config.toml
d_model = 192
init_std_up = 0.0248
init_std_down = 0.00507
optimizer = "muon_variant"
MLP neurons of a small language model. Each row is named by its layer, matrix (down: output weights) and neuron, and shows model dimensions 32-127. Each number is 50 + 12 x the weight over its row's rms, rounded and kept within 0 to 99.
A block is one neuron, or neurons of one layer that tend to fire together. After each block is what it responds to, as a language model described it from the Wikipedia text at the highest values.

L4.down59:43 42 59 60 40 28 52 37 37 46 67 50 50 59 41 72 50 60 69 68 61 57 62 33 47 40 45 55 47 28 40 57 46 47 57 73 69 51 55 31 51 40 45 41 54 55 58 62 45 37 28 35 45 61 21 34 58 70 42 46 58 43 40 33 62 35 53 47 48 60 36 42 49 67 69 54 34 56 72 52 56 60 53 39 36 45 47 46 41 72 57 62 39 52 69 52
L4.down222:65 36 52 52 55 43 20 38 49 65 71 60 51 48 37 53 44 37 44 60 66 33 44 47 57 53 73 66 29 42 61 70 34 42 38 40 55 45 53 55 75 53 66 36 61 80 45 41 30 48 63 51 27 62 75 56 29 21 58 47 41 50 44 68 46 60 50 56 38 41 40 48 45 59 51 46 41 62 66 62 35 35 52 51 62 35 40 39 34 36 43 70 41 38 42 47
L4.down238:56 39 36 40 43 50 61 64 41 54 68 60 61 45 49 31 57 68 43 36 37 40 68 52 50 61 51 28 50 44 54 47 30 51 51 21 46 50 37 43 57 36 26 58 38 60 47 61 36 44 36 82 56 68 40 24 59 55 41 61 47 51 69 55 41 71 57 57 57 50 58 65 57 45 21 49 36 52 51 53 52 70 41 50 51 59 59 48 27 65 48 56 36 55 43 64
L4.down285:52 41 44 51 49 43 40 58 44 46 63 52 61 43 49 36 29 52 51 56 61 24 34 62 46 69 28 36 34 59 51 42 50 50 62 61 54 70 58 45 67 54 35 10 64 58 54 45 62 63 58 50 67 46 60 65 65 67 38 60 33 46 39 49 46 71 60 62 55 59 33 40 31 46 48 60 36 51 43 51 58 72 58 40 55 47 61 50 31 61 52 57 38 64 40 33
Description: The word as after verbs like served, established or continued, introducing a role, e.g. served as a judge; weaker on of, be, is, Ch.

L8.down10:57 35 37 59 36 78 53 47 40 66 53 42 62 63 45 90 67 37 43 54 44 69 61 33 39 30 48 30 73 53 37 71 48 50 32 54 61 61 65 74 48 66 35 60 30 55 37 62 42 45 47 51 35 73 38 41 39 30 30 73 42 58 56 46 67 44 39 43 59 42 43 49 48 47 35 37 45 33 52 38 36 50 27 46 47 58 70 63 75 67 32 40 60 38 52 67
Description: Conjunctions opening a new clause, mostly after a comma, such as though, but, so, while, although, plus opening word pieces of split words (so|on, as|ks, pre|p|are).

L6.down34:35 39 51 56 44 51 50 48 31 62 46 67 47 56 56 46 34 54 62 61 60 50 25 56 55 68 49 43 47 29 55 59 59 61 41 55 38 42 59 80 40 35 49 38 30 35 52 40 52 68 57 50 38 20 75 48 45 50 49 45 38 76 49 59 56 68 49 56 59 45 66 18 65 55 58 56 50 50 45 33 43 37 44 59 44 39 61 69 43 39 38 63 51 40 54 70
L6.down42:35 67 23 44 52 56 38 61 66 61 44 50 59 48 74 47 54 50 56 67 57 73 56 47 49 46 38 40 44 56 72 72 69 43 62 33 71 38 27 25 46 57 42 67 30 75 49 52 52 43 47 45 38 60 50 38 56 48 63 66 60 51 51 28 73 52 65 40 46 53 48 50 75 51 47 59 46 30 63 61 74 41 47 59 55 71 24 52 70 42 45 55 33 63 52 35
L6.down43:33 32 61 46 45 38 66 48 46 55 42 50 51 52 57 47 37 38 62 58 60 41 54 28 47 77 46 54 79 31 57 45 37 56 37 50 55 40 50 60 54 63 53 35 49 38 64 59 55 60 53 62 52 34 64 53 33 73 54 55 58 35 49 71 60 59 35 69 22 26 43 47 36 35 62 55 42 49 40 55 55 46 48 64 51 65 53 35 67 51 41 60 54 42 63 62
L6.down62:46 46 29 60 52 79 46 71 44 32 34 54 38 40 62 28 53 56 38 38 39 66 44 59 51 56 41 40 41 43 37 45 64 39 44 69 72 51 48 41 50 51 62 58 59 45 43 33 45 34 35 65 60 45 49 57 52 41 62 57 50 33 77 55 35 62 69 52 69 63 65 57 28 48 31 48 46 57 39 61 68 60 50 56 56 33 64 61 43 35 33 49 53 56 67 44
L6.down117:37 29 43 63 31 62 49 56 54 50 69 60 49 53 49 29 55 50 46 57 56 53 31 42 67 59 34 53 40 68 48 66 48 67 39 42 74 65 42 63 66 47 37 66 43 34 56 52 45 57 39 41 41 39 48 55 61 30 40 58 56 53 63 61 66 59 38 42 58 67 53 59 63 32 62 39 30 48 36 55 61 54 57 69 35 64 54 57 63 37 37 39 50 30 65 38
L6.down137:41 42 43 27 49 44 35 48 29 68 70 46 65 25 31 36 53 44 49 43 43 54 57 33 54 52 28 58 69 28 57 64 40 56 60 57 45 58 60 62 67 55 35 58 58 50 51 34 33 29 64 63 47 39 33 49 46 56 50 73 62 63 34 49 30 44 64 54 40 43 66 52 50 52 62 48 34 42 50 50 32 59 26 54 69 70 41 52 55 44 47 55 53 65 37 47
L6.down151:31 48 50 44 48 51 31 47 49 94 38 47 35 43 55 40 46 28 43 57 39 51 40 52 44 62 51 53 64 50 61 62 52 70 47 44 39 75 45 54 55 58 64 36 58 23 53 58 65 48 53 63 51 33 49 54 29 35 56 37 62 53 32 39 44 36 52 57 56 56 64 72 56 39 63 54 61 61 61 42 66 46 23 21 56 56 44 43 64 79 55 55 69 37 67 41
L6.down164:71 52 56 58 59 44 34 56 67 23 41 44 64 49 53 63 38 51 52 60 59 61 46 66 58 38 59 58 47 44 24 69 35 43 57 64 65 35 38 72 66 59 33 47 34 39 34 52 54 42 62 47 61 65 55 47 36 57 49 73 63 46 65 33 67 50 62 54 35 52 61 61 36 56 33 47 50 45 51 44 45 44 71 72 43 54 52 67 38 37 60 54 47 55 39 50
L6.down182:52 30 60 78 42 38 43 46 63 51 56 61 60 35 64 47 35 38 60 63 46 53 49 77 38 36 33 50 47 57 66 40 73 53 43 57 47 55 68 46 53 55 53 26 61 54 54 59 33 30 56 56 56 61 33 59 43 69 59 51 62 45 47 54 53 50 53 40 48 43 53 42 65 49 39 50 58 58 49 36 61 40 56 36 40 45 74 31 55 66 43 39 37 42 56 57
L6.down183:49 54 52 43 50 44 50 61 46 41 63 27 70 68 44 56 47 63 45 55 52 43 21 54 48 69 51 52 30 63 44 70 53 54 46 38 56 34 58 56 42 36 47 57 63 60 70 56 44 60 47 53 51 42 82 25 19 51 49 65 51 48 44 54 47 53 56 66 53 57 45 40 47 37 63 62 64 48 56 49 59 44 47 37 35 61 38 79 37 73 45 47 46 49 41 62
L6.down185:38 54 36 52 37 68 46 54 38 28 73 43 60 28 57 45 37 48 34 62 45 31 54 33 51 47 63 57 18 50 54 52 52 37 51 45 48 38 58 54 34 45 47 64 44 55 51 50 59 48 55 55 49 61 53 49 67 46 50 32 61 37 35 56 59 43 68 47 38 43 46 64 58 36 64 64 41 51 53 47 81 54 43 71 66 57 37 81 42 33 59 40 64 39 55 49
L6.down212:59 45 41 55 54 43 49 49 62 52 73 68 35 56 78 65 53 59 50 33 38 61 24 52 53 44 44 69 27 48 41 49 56 47 48 72 47 39 41 52 39 54 68 54 41 35 34 51 39 48 45 35 56 69 27 52 61 22 66 42 60 73 47 54 53 43 74 59 12 64 43 36 36 40 45 56 32 46 76 46 41 38 25 51 41 60 73 54 61 32 66 30 57 50 66 42
L6.down217:50 42 56 65 38 64 44 55 43 48 62 76 59 55 47 50 66 67 45 27 49 57 50 31 44 38 45 71 59 47 54 62 69 51 67 75 53 56 56 48 30 30 44 28 37 47 47 46 33 47 42 73 44 55 38 52 46 78 47 45 39 51 38 50 55 61 35 32 54 40 26 69 50 58 55 63 38 45 36 43 62 63 56 56 83 36 69 64 59 46 46 33 42 48 84 45
L6.down358:54 54 68 49 37 53 59 49 38 49 40 35 39 60 60 57 70 48 63 53 72 64 40 67 34 53 36 45 48 23 35 54 24 57 58 65 61 35 30 35 52 31 37 46 74 45 63 49 69 41 56 31 49 44 51 38 65 46 59 36 48 61 48 26 26 45 57 30 36 65 45 42 57 54 56 69 31 45 44 63 52 45 44 40 58 48 49 44 59 24 63 61 54 61 61 80
L6.down368:58 55 45 64 56 42 50 72 52 31 49 40 62 28 54 18 38 52 39 53 39 45 41 60 55 52 37 44 35 56 44 64 80 65 52 50 69 57 68 47 43 48 43 35 53 51 59 49 41 31 60 47 62 58 41 44 56 73 55 35 50 47 50 43 54 64 71 55 42 48 44 65 50 47 50 50 49 44 50 47 78 55 49 34 64 67 64 46 36 76 74 23 37 58 23 48
L6.down380:45 59 56 54 55 58 63 51 51 51 26 56 40 50 45 43 44 38 40 46 40 43 67 54 41 40 69 43 25 59 38 31 54 45 44 60 27 67 30 54 74 50 66 44 47 60 45 70 45 59 48 66 68 43 49 58 73 27 44 37 50 36 69 41 31 49 56 50 38 56 45 66 11 78 40 65 45 47 35 70 40 43 58 69 57 44 54 35 49 42 57 51 40 41 42 42
Description: Conjunctions or adverbs opening a new clause after a comma, mostly as, and, but, with, even, as in "problems, as most…".

L8.down342:40 39 61 56 35 46 42 37 43 52 50 36 54 53 55 41 65 43 49 59 48 56 57 58 31 51 63 48 50 29 65 41 47 43 71 62 48 41 32 71 47 71 36 47 65 65 67 45 35 44 57 57 54 76 62 54 49 55 37 51 29 45 54 57 47 28 35 49 63 46 36 64 42 32 60 52 38 41 25 57 44 28 51 68 44 48 42 42 74 50 47 55 35 63 55 53
Description: Word-piece fragments in the middle of a word, right after a short opening piece like d, F, to, such as d-ens-ity, to-w-er, d-ang-er.

L4.down9:56 36 37 61 57 44 50 26 49 40 70 68 47 76 41 55 57 60 35 49 46 52 65 56 22 33 38 43 49 58 69 36 56 36 31 36 43 54 54 57 35 52 40 67 42 57 67 60 48 50 44 54 19 57 41 38 63 61 54 51 28 50 52 61 43 54 39 62 56 55 60 69 78 50 76 41 59 63 48 33 34 33 35 49 73 51 49 43 62 27 58 46 47 26 45 39
L4.down129:53 58 60 45 73 50 41 57 66 52 68 49 48 64 45 34 52 52 39 35 33 50 57 38 60 50 64 37 56 53 59 58 49 51 51 55 65 51 52 54 24 39 30 53 51 41 70 29 76 46 63 46 52 53 35 56 45 41 55 31 42 40 44 54 47 55 45 44 43 53 51 48 38 71 55 52 46 43 69 46 47 30 55 22 59 48 62 49 47 45 64 58 49 55 69 52
L4.down340:58 48 47 32 43 72 64 55 32 35 46 58 49 75 50 61 59 50 52 41 48 58 62 55 55 64 58 24 46 58 46 28 42 55 36 44 20 33 55 49 46 20 33 53 54 78 66 53 51 59 51 57 47 76 31 60 42 47 38 33 43 63 43 48 46 40 55 49 48 48 60 58 50 47 55 56 66 53 19 67 31 63 68 48 54 48 48 58 50 49 58 34 53 62 35 58
L4.down350:48 38 46 62 53 43 59 37 28 60 53 54 57 52 52 79 58 56 52 42 45 65 31 49 50 41 66 37 45 56 57 47 66 15 59 61 49 31 65 55 45 72 31 43 32 74 25 61 68 30 40 46 43 35 53 60 47 33 40 60 37 46 63 51 45 69 62 68 46 60 68 37 18 54 24 47 76 52 67 43 53 61 51 51 42 32 36 44 42 73 63 26 59 23 59 40
Description: Digits after a decimal point or dash in table numbers such as times, percentages and averages, e.g. 17.8%, .308, 2024–25; also stray CJK characters.

L6.down14:54 42 40 57 47 64 32 57 67 40 41 53 33 54 34 51 61 48 43 46 67 29 64 66 66 49 48 53 47 74 55 37 57 57 58 58 60 60 41 64 40 44 79 53 51 33 67 45 48 62 41 42 52 61 36 47 51 44 26 54 35 47 48 71 51 73 58 40 48 38 65 62 65 59 48 47 39 47 51 62 56 36 62 27 41 52 66 33 27 58 60 42 25 58 42 51
L6.down31:53 45 49 38 42 37 57 44 63 35 62 60 44 32 60 61 63 52 82 53 36 44 45 44 45 50 60 51 44 56 58 54 49 59 63 59 35 40 72 50 45 64 43 38 43 46 57 66 48 39 46 33 53 51 66 52 62 47 50 39 51 42 27 43 60 42 36 49 78 37 63 54 76 63 49 76 48 36 67 55 74 46 43 58 48 30 45 47 44 31 40 41 52 49 43 37
L6.down40:56 46 40 43 36 68 34 51 39 62 51 70 61 58 71 40 33 52 44 46 76 26 49 56 41 75 44 51 52 66 63 46 69 32 54 47 42 38 43 48 37 62 77 70 59 59 61 47 47 40 60 54 65 66 50 63 50 43 44 43 41 46 53 44 42 64 50 56 63 46 52 30 58 44 33 56 40 69 61 32 58 45 56 52 36 55 42 39 53 36 87 46 62 69 41 52
L6.down47:45 43 35 55 61 56 33 46 26 50 63 58 48 56 40 32 59 72 33 49 45 51 34 35 40 41 54 32 76 59 37 59 49 44 29 65 68 64 28 20 62 51 64 49 54 49 45 69 47 73 56 66 46 54 53 73 48 55 32 37 54 59 48 37 40 68 31 37 27 56 45 49 46 53 43 65 50 29 60 47 58 41 55 38 31 50 57 62 66 46 63 52 61 58 68 48
L6.down53:78 45 56 44 48 51 53 40 33 44 67 58 50 69 20 45 38 43 48 43 41 43 61 36 49 44 48 58 43 45 27 38 47 74 33 57 29 46 49 22 59 51 45 47 59 43 51 53 66 69 65 45 60 52 48 57 57 64 42 50 50 55 47 77 68 45 69 43 72 44 49 53 60 54 55 36 66 60 57 47 46 51 30 42 36 49 72 51 41 53 44 50 72 61 66 38
L6.down68:50 53 21 72 47 54 43 56 77 28 59 49 42 59 49 50 60 40 47 52 44 43 53 37 35 52 43 68 55 57 81 41 35 40 43 68 36 54 45 70 57 55 51 44 44 72 61 47 29 68 48 58 46 43 64 69 47 63 42 63 62 39 59 49 69 53 61 56 60 56 54 50 68 53 58 62 58 47 34 54 67 41 54 43 43 50 38 46 43 45 45 34 35 45 34 50
L6.down174:60 53 47 44 37 60 40 54 76 47 57 50 33 72 56 40 48 57 54 55 61 55 47 62 43 56 59 42 38 49 42 80 43 55 65 44 46 54 51 49 58 56 64 46 71 68 53 47 36 81 22 58 38 25 41 81 48 43 43 53 40 42 67 51 42 24 41 67 39 46 35 65 65 43 45 55 46 53 37 51 53 53 59 46 31 60 35 47 52 35 33 38 62 53 42 54
L6.down177:29 66 58 52 44 68 42 51 30 51 29 44 55 65 33 35 48 59 50 65 52 34 46 39 61 72 58 43 47 49 47 60 27 47 45 38 40 48 41 52 44 44 59 48 53 33 57 63 41 36 50 44 60 37 63 58 79 55 41 43 58 31 49 52 50 41 67 64 43 37 61 66 44 59 57 54 47 36 58 65 43 62 77 62 51 65 27 40 50 67 71 63 35 34 62 50
L6.down211:19 50 70 59 50 31 39 39 50 38 42 56 58 57 60 41 55 57 55 49 49 56 62 33 43 47 52 41 45 55 46 48 41 56 53 45 56 58 41 30 39 59 44 58 18 44 46 50 48 71 49 30 54 38 40 67 73 57 51 64 49 59 38 27 56 53 32 60 55 52 37 58 45 48 28 84 50 45 52 37 55 40 54 53 42 64 46 40 42 46 51 59 44 70 36 53
L6.down216:45 35 48 51 52 54 44 37 53 55 48 46 53 41 47 38 28 41 52 52 44 50 70 52 65 54 56 62 50 70 50 68 30 49 48 45 66 33 65 32 54 44 51 44 52 45 53 62 71 43 52 47 50 66 52 31 60 74 39 45 57 51 49 50 36 43 83 45 60 49 58 49 52 45 80 56 68 30 62 64 41 84 68 48 54 43 44 54 26 40 38 45 45 46 49 66
L6.down233:32 52 29 44 64 55 50 50 42 45 54 54 62 66 24 33 33 58 56 44 40 27 77 55 44 44 37 46 79 64 58 59 59 56 59 39 53 47 47 46 38 34 35 47 35 71 49 41 43 34 61 68 49 52 54 63 50 58 64 74 47 63 41 35 67 64 44 44 51 57 49 50 51 49 39 39 39 38 75 56 43 38 40 55 68 46 47 54 59 84 60 37 33 61 29 45
L6.down249:44 47 59 45 50 69 61 61 43 45 57 45 61 71 53 53 55 64 57 70 51 55 63 49 60 68 44 49 41 70 31 35 51 52 55 54 59 59 37 64 38 53 48 68 46 45 51 43 34 46 54 51 52 34 64 45 68 63 53 45 30 69 44 56 55 71 55 40 62 44 44 56 59 38 48 42 54 58 43 46 44 42 28 68 41 35 17 57 50 50 37 34 27 52 42 64
L6.down280:40 67 53 39 69 52 24 40 86 66 44 42 34 61 57 32 51 59 53 56 49 44 21 30 38 60 61 43 42 58 46 56 52 50 62 44 53 59 37 30 41 57 32 27 34 44 47 53 72 46 49 52 36 70 69 48 67 45 67 36 37 65 22 55 56 42 60 41 58 44 56 50 45 51 32 70 60 37 63 69 59 34 51 48 61 43 62 67 58 43 37 72 70 64 71 43
L6.down293:33 34 61 58 46 44 51 48 52 49 64 53 29 53 32 70 39 53 69 30 51 36 59 49 37 44 65 69 47 50 50 78 34 53 54 54 40 68 32 47 52 65 45 39 47 41 32 28 47 27 48 35 48 69 60 58 51 49 65 41 42 36 36 54 53 56 34 54 59 24 71 31 38 51 45 48 57 46 54 60 50 44 71 54 50 50 51 63 31 55 46 63 52 58 57 43
L6.down312:65 47 74 34 29 41 49 38 26 49 44 62 65 45 48 59 59 34 71 56 55 55 73 49 51 22 58 66 36 35 42 42 46 33 58 47 62 47 66 47 46 56 35 59 56 54 48 57 28 52 56 60 59 45 41 43 49 50 44 55 38 64 47 56 44 67 73 56 42 61 51 63 59 67 40 49 44 46 51 56 31 56 57 46 49 50 66 25 49 59 64 27 40 61 33 59
L6.down347:26 47 53 59 55 61 30 30 40 32 43 46 49 37 59 69 51 42 65 41 55 73 48 56 43 56 48 74 51 65 53 68 38 54 55 68 62 36 46 65 56 54 33 42 42 54 47 60 44 74 45 50 57 48 25 31 38 51 65 55 56 40 34 46 48 48 56 18 59 36 54 50 53 56 44 57 53 74 72 71 54 55 55 36 54 29 52 40 55 61 57 24 44 45 56 61
Description: Short pieces right after a word's first fragment in common words split oddly, especially after "d": d-ow-ntown, d-og, res-c-ue, app-l-ied.

L8.down227:49 68 36 41 74 61 52 76 42 39 58 47 37 47 78 40 52 64 54 58 41 50 52 41 48 38 66 60 23 62 57 45 56 44 41 63 56 53 50 28 73 43 51 57 32 56 61 61 50 66 57 44 61 61 38 46 60 36 59 42 64 39 53 41 58 38 53 77 50 54 38 41 53 72 28 37 30 44 59 56 53 24 54 54 43 51 58 44 65 41 40 73 44 56 62 49
Description: Tokens directly before a main verb: infinitive "to" (able to, tried to, was to), modals and adverbs (must, never), and first fragments of split verbs (d-en-y, gen-erate, con-cluded).

L6.down12:32 63 53 61 62 41 46 75 39 31 58 33 70 41 57 35 67 59 41 39 45 65 68 27 60 52 50 71 59 60 49 65 36 51 58 45 49 65 54 58 41 68 42 40 44 36 47 71 42 53 56 28 55 60 30 64 29 78 35 43 58 52 47 56 64 44 44 49 61 53 46 50 58 41 48 65 33 46 51 54 47 54 43 59 48 39 31 44 59 47 30 52 55 52 22 65
L6.down45:54 38 74 57 49 47 38 52 69 51 59 44 68 40 43 38 55 49 56 35 36 58 46 37 51 55 38 48 45 49 63 37 48 46 44 27 71 55 35 51 48 63 36 91 60 47 53 54 64 42 46 64 50 53 50 66 53 45 53 47 40 72 59 57 31 57 43 41 38 41 68 60 48 55 50 40 38 52 37 45 55 44 50 69 29 60 51 55 54 29 52 42 53 39 65 40
L6.down64:48 63 59 41 31 57 56 44 63 66 44 54 55 40 55 44 52 37 65 55 64 54 57 36 47 46 42 56 47 17 27 54 68 49 57 49 54 66 61 58 55 63 53 61 64 35 42 36 57 33 45 46 42 60 66 51 33 57 26 49 46 58 66 45 42 52 49 40 76 58 67 26 64 48 41 62 62 27 65 24 46 61 58 35 50 44 67 63 59 70 63 52 45 61 43 30
L6.down192:66 68 43 32 60 52 41 62 40 45 57 38 62 49 54 68 25 20 71 51 60 52 55 50 30 56 38 42 57 51 53 27 55 35 42 30 21 62 38 53 65 46 61 40 47 65 49 45 53 70 43 87 45 55 49 32 44 49 47 50 58 38 58 55 32 54 53 61 36 53 53 52 42 56 53 61 66 48 54 43 48 48 57 38 54 31 50 44 35 43 42 67 39 41 43 48
L6.down199:65 50 65 38 54 53 45 72 47 47 71 60 21 48 33 33 51 22 57 40 45 52 44 39 49 44 46 63 16 54 58 54 48 20 62 54 49 52 57 53 43 57 27 46 39 63 72 37 64 83 65 55 29 30 54 49 32 49 54 49 59 46 48 35 37 61 52 51 39 67 39 50 61 62 33 62 31 65 61 52 50 53 43 42 51 48 56 42 42 40 42 62 44 54 33 40
L6.down210:40 25 50 49 41 45 65 35 38 20 70 60 59 39 58 30 56 44 56 37 42 48 60 63 51 41 31 52 33 24 41 51 57 47 56 34 60 36 46 53 58 54 55 35 50 36 45 47 40 49 61 37 77 66 26 69 73 59 62 63 47 49 21 50 40 26 37 56 41 49 56 64 33 67 50 60 46 41 57 54 45 60 57 48 47 25 50 73 53 60 52 27 55 54 65 66
L6.down215:57 64 56 45 37 39 44 50 54 65 54 61 71 38 53 37 48 63 59 57 34 35 46 57 62 59 41 47 36 49 59 47 48 49 72 69 57 42 58 58 37 59 32 45 47 70 55 55 47 27 66 43 53 45 65 27 46 86 53 42 59 74 27 33 69 56 50 59 49 48 47 34 43 42 53 32 66 50 48 49 57 66 58 62 44 54 54 32 53 53 41 48 60 34 43 53
L6.down219:53 55 46 45 36 36 42 46 45 58 54 46 69 68 61 60 38 46 59 59 58 46 53 62 42 50 50 83 39 67 43 31 39 50 54 44 48 37 54 67 65 74 35 46 31 56 79 62 41 45 52 64 54 63 48 59 58 49 45 57 45 62 56 59 38 37 33 53 52 56 44 45 39 40 64 51 44 42 44 39 50 56 45 29 54 42 36 45 47 51 35 50 42 58 68 80
L6.down245:55 60 65 47 34 49 57 52 67 53 41 55 49 43 58 54 32 46 64 39 36 47 60 74 39 22 49 44 45 36 56 36 49 24 54 57 47 61 47 20 53 40 64 41 54 55 59 45 27 61 69 80 55 47 57 64 54 56 52 51 48 55 58 42 49 52 59 35 50 68 48 44 35 50 30 48 57 40 45 36 54 48 34 63 35 21 46 54 26 49 71 45 63 44 28 50
L6.down266:40 64 42 36 43 45 38 49 47 52 66 52 47 41 70 47 44 47 48 39 32 68 39 53 28 48 45 52 46 57 47 42 51 66 51 57 41 59 64 36 35 35 56 45 54 77 09 44 48 59 50 52 35 42 53 79 54 52 44 68 24 40 70 50 34 53 40 24 34 35 51 52 60 45 58 49 53 41 42 57 35 51 57 59 64 52 53 54 61 29 43 63 37 61 49 61
L6.down294:47 50 30 44 61 85 52 56 37 59 45 46 59 74 76 62 51 55 57 71 65 36 43 54 43 70 55 51 62 46 59 48 42 45 28 64 46 56 30 52 40 42 35 68 38 40 58 46 46 46 48 22 58 63 62 42 42 42 61 41 35 82 48 53 58 41 42 65 43 61 71 44 55 53 44 65 35 60 17 52 61 52 46 55 44 43 48 65 42 38 71 49 62 42 56 46
L6.down332:26 46 55 60 62 51 51 45 63 59 38 46 47 51 47 60 41 52 60 42 32 41 40 49 46 32 55 46 43 53 51 61 35 45 56 58 45 38 46 28 49 38 47 58 46 28 61 35 57 58 51 47 42 26 62 54 47 56 50 51 43 73 54 25 39 38 50 52 50 67 42 54 63 51 45 71 46 39 72 46 42 54 57 24 45 42 60 36 48 50 72 53 48 29 35 35
L6.down342:39 44 56 53 74 31 47 46 37 64 39 62 65 47 64 68 48 45 60 51 42 49 54 62 54 18 49 51 35 40 54 61 67 65 62 59 54 59 64 50 72 49 44 41 62 44 49 61 63 44 46 46 62 52 50 45 56 41 45 46 63 51 57 46 30 48 48 41 56 31 37 65 70 46 46 53 55 45 33 55 49 51 61 42 43 35 48 65 47 51 27 55 57 51 55 39
L6.down361:46 41 39 40 40 77 53 48 45 46 49 44 53 74 55 56 41 48 67 63 58 55 38 52 39 59 39 44 55 48 39 58 41 29 48 47 53 41 40 65 55 41 70 53 66 67 72 40 43 72 68 61 33 26 52 40 32 51 37 44 70 51 56 39 77 45 35 40 44 67 41 43 47 38 74 42 42 52 42 50 77 37 47 55 39 63 44 53 52 38 38 58 65 26 47 62
L6.down366:58 46 53 50 52 50 69 60 57 36 57 46 56 62 57 44 59 56 20 52 62 44 56 74 39 59 51 36 45 35 58 27 43 55 44 41 70 54 52 38 40 57 63 63 48 45 53 40 44 44 57 36 52 30 64 53 55 70 34 59 37 78 49 50 53 39 30 47 49 51 50 44 59 44 58 44 53 68 49 55 51 62 61 43 53 50 51 45 65 28 47 50 56 50 30 49
L6.down374:50 40 37 38 62 37 46 35 58 47 48 34 61 67 65 72 44 49 52 50 48 13 40 36 28 39 70 33 49 45 35 52 51 44 57 60 63 38 51 40 43 59 42 54 42 55 44 72 60 72 71 40 37 72 48 32 52 47 52 37 60 59 62 61 30 46 62 40 44 47 52 49 29 63 41 56 72 85 63 48 33 61 59 44 59 65 50 60 42 51 41 68 57 34 44 44
Description: Fires on the first piece of a verb right after to or a modal/auxiliary (to el-iminate, could re-ach, did not), with weaker hits on table digits.